Weights of a small transformer language model: untied embeddings, a variant of Adam for these matrices.
MLP neurons of a small language model. Each row is named by its layer, matrix (up: input weights) and neuron, and shows model dimensions 0-127. Each number is 128 + 32 x the weight over its row's rms, rounded and kept within 0 to 255. Numbers have three digits each.
After each neuron's rows, "fires on" lists the tokens most often at its 100 highest values on Wikipedia text that the model never trained on.

L2.up1206:199123106108197114099107176179110132117137148137182072104132147104115132113143104093136119090202185141109117108151167146084110109088116095113096058118124192084079122159128114143125085136088130096072108126155151118152164126072133077093122147173108153122185098200127113086148070162140115102134178146056141080201169145120096147182103092186163137115118094070163158123160166147138110137157
fires on: "96", " Suzuki", "98", "95", "76"

L2.up1361:087161101134124155144128177134154103183099096126114144099058138104096165119117135157173131122123147188086154174158154124112147147112153137137118110084139107177091176115168143145151042112170136119178128069133134123180109174180150095103113180084138142143116125156149112147140142103150101127164092082104148129152147161139138134149156162103169126199105161206104136137062135124165103078125
fires on: "ers", " Williams", " Ros", "You", "-", "ara"

L2.up1095:089139106118107090076110132116142078160073100110166109215096099099176109044113141104107178106070150125166140118118197093166112125170118082106124122080155147215109170150082092119118136117082068198072138119150127152137090136140172155126152148129111170100137138180076108114104115119142092162147124192164095157113064156153064128070158120145090147162070106081152134147155099118086196154134
fires on: " high", " low", " Upper", "6", " High", "1"

L2.up151:121212169119089102102087153091148139158133072087132112101187153092109153152125102066126096101188150102108134088118159109108178031113190124160066092094104122168154198108120143167116134188103169122183177181152136159096160092104166107149180125156142114161125075109086126190138167147118095111131115153167163113110169111056149066083158122120141100112104130080091163127172062115112133096105
fires on: "L", "S", "D", "U", " removed", "R"

L2.up648:118174084075054114132160134069129118105189122121099096111142139101115177120135132137136180116102154069144129127125121071141138173092098098106088118110171126122126079142132136120119105109162120066104177092133113109106110109153125101147167140076102143150096107085167170156092105117205140135106127086138094127060119145186113111073121136111114198126125101141143137156124093107169189109116
fires on: "20", " —;", ":", " understand", " intersection"

L2.up1017:094130118105100104148083100143166130093086139095087136127112167158137145133145178121155122112127136132132145182099157188141144130130087101149075106059239108098178134156083196163140100139063121134059085115146158121122116103117063099112146159158118131136159121162083134155067064098103039139158090180101138116121149162125119149125130106120093126056204173149092109162083109188128094141091
fires on: " that", " in", " by", " after"

L2.up413:089105140160155188071140111166157135070129138113115140172142189123161110074116125138158099100149142207132129089103132092145165150141152159166126108148132114148113121109125107128111098133123142125173100057116098134090146121112135184165195118117138220110110099133153139098144087125117078131120137109116121105096082114127083093104097093128109118153102135190140090150187182124098159111168
fires on: "Z", "a", "R", "O", "ages"

L2.up1157:147117098105127124099114156143078118136094063143125110167128114100084136098095143166107173115102151159164155130104120182121179093135128083177167105154127134149154136108143130171129146104065131094184130136116138115164191098045145164140151113106169211116109104120115146104147096161088161141147145153146073174074123105079063160089119118112156082149135082081123101124184125119107165163145
fires on: "1", "p", "m", "nd", "ach"

L2.up1314:148121204162142144142158096157127129167105153143141105097152120148198133130151140144161172137146135152183107082094097193064103105157113092079119106159143061132147131078148132183069077091097121136117134105140142103044114132114167159119122108123128133140085118155168135173063089136106129111051101120077226104137182122139121147052153106126041125085087157090136109092144102171157117159146
fires on: " Mad", " Ag", " Mack", ".B", " step"

L2.up943:163133117107132165152124131064163111116082075111174085172178155095118108093091155148097110138065166140094100130063105185130104116108118088131139072103162142124117191158125099180151142081102131137095126135141120188223110139097093151164134168142107191048166162148166130131134150097125131064134144083147166148153122155152147094132069156181122128156092063131132099090112094110165126139198
fires on: " of", " Personal", " Year", " /", " hold", " Candidate"

L2.up633:153192116126121154133153180170118149134141142153209094154164096166145167128102107134068139145135115123180111108090174146191105143103132121131190181081183125143154123174113159130111109078107113125140084117159105163141168127083107142109145128053115135130125115092087153125051126103090200084086137139133137162128146084150150115165061157086058147137084103172125114155126099104155128117164
fires on: "p", "m", "r", "b", "v", " celebr"

L2.up439:125118104064207174085139146150139159133089100104131108142160125100130134176070088158082096138116140124108133140153124125149074106180144135138181151129111135120188121145174093150101147055115127155155049119109144166151084117159142084115137164140152155038158165197139127098078136112162116122133124167156113123119081152166122144111156112084100161086083102080121085119148152130158150186128
fires on: " and", " to", " at", " or", "\""

L2.up638:112116112118132144125159131096094077169143073161086153116187111191145142070123131117133101116164132162133126102124151138104169181161102139116173114108120134140167131148133130096158132168138150052093153175141042164214090131187161131105145137083117201144145057138186174094160174127194138107176123180175067120126137131122181116136094043116119109158183160070172132131144142096102125080126
fires on: "ES", "S", "A", "H", "e", "ha"

L2.up776:114171186123153163137074134176096134094131119099086132156127121133142112169099158112094105123130159173121071149084093088178144113134120116126114121120138102177202126108160075126108089138111132111076101129150117126101132146070133143182151117066104231094110081140139087141107133159117140160115126173136118152074179095102110091080109155184148073127058137190144140178127101157089095201101
fires on: ".", " m", " Japanese", " and", ")", "ory"

L2.up133:105187124133131169133114161140168083092080063141175141147107120119157140017096099137103107099163115111194083147069079112125146131045160128150091112111151119151104183097121092137119119096125119123154116125105141110156145137085144182131170099086151133127095157114075123144141134156157095104144143126136117139122137134127161114112110097121076146114176160115137093167083077190126124104173
fires on: ".", " and", "t", " |", " height", "10"

L2.up52:122112121148136133119108165150104112143150143095145083099116170078081124135104127152108152146015085113118133155085077190114099137135133066160079111114187075086130115140112185139097101124079124156086107128147096159161138125167079151134117191106125145146166165079110114144091134128078084088122121179113160133117143109105120120160129126090101109088162123127112114149072131104124167101162
fires on: " that", " where", "00", "10", "ing"

L2.up154:099166158100098109100079123164143135117098104105143114142148110117111155139059171121128100115158159096125146116073142105134081195117171146106168138100149173074133153135117128097116138160142127145124151134104128140183082115170221195128132079111124157180125110087157166099166078147148138132096082178096149193148167122095137128163199071093072083138079076081173146173093143156173151088150
fires on: "ed", " micro", " Rom", " Greek", "78"

L2.up892:134146135185123125125087106180158096102132120164139186110189136171147121140170111158085080097168123109088087122173154151150104141134113135129114121150116146134161107131125119163113161154174163147078123160169171117090143099108155083134171153107108113155087134091152186116124159168099168115103127109153147133167130121124088116116098156050118114139075122082135110151188117105157209113120
fires on: ".", "rian", "ian", " Canadian", " Australian", " American"

L2.up437:141023092115185114098178133094108135100144127094096100145148127184082178077146113111104144143150210104076132104163155153108141092081158120178154105103125089115101069070114102138065160101145132137070120171126122169160118143063110120132135124135111167095083181177176123171134163089167169179131106071156094085127147168111149116123190133080129113140096082141139134182127134136097118094139
fires on: " to", " and", "5", " |\n", "57", " |"

L2.up494:086082155116093148143119149107079113152133113145086102103162136087074095108093107168124159158099092105108119122108144094075108138105134068124075150122168121092138072110126166135143116126089173127106144157097138151225101161104039179139125112137178188142103159136100150135142132132041104105166100130152140092153147117177074156133155115076111167127159110105091129172173180108094151084136
fires on: "a", " out", "0", "4", "our", "air"

L2.up629:069131134086188154101104138117149107152134132145125071138133161107163101111099177140153137133156199100182140150154124108128130173151167134129119147160115185079121082090156179125105080140129126149075107141117148156138125130079109097177136166143125147117168122077117094078119120138097104137111155169114089128111132125126170104132158091120135117167122131104106206159120100157102122105085
fires on: " that", " where", " Nation", " (", " "

L2.up913:159119104168186150157115144148164119087109160011140099131158154113147099083149159141113119167131118109127098087132087133085145099169177130116097106152123094068135127091175120094109110137136134178129112134189177152112082198111140146161088209140118147145164090161157129100156113167106108155149139090144216115096158138109084133160083206169137086126152110142126142198079161145168160156146
fires on: " to", "–", " least", "ents", "\n", "P"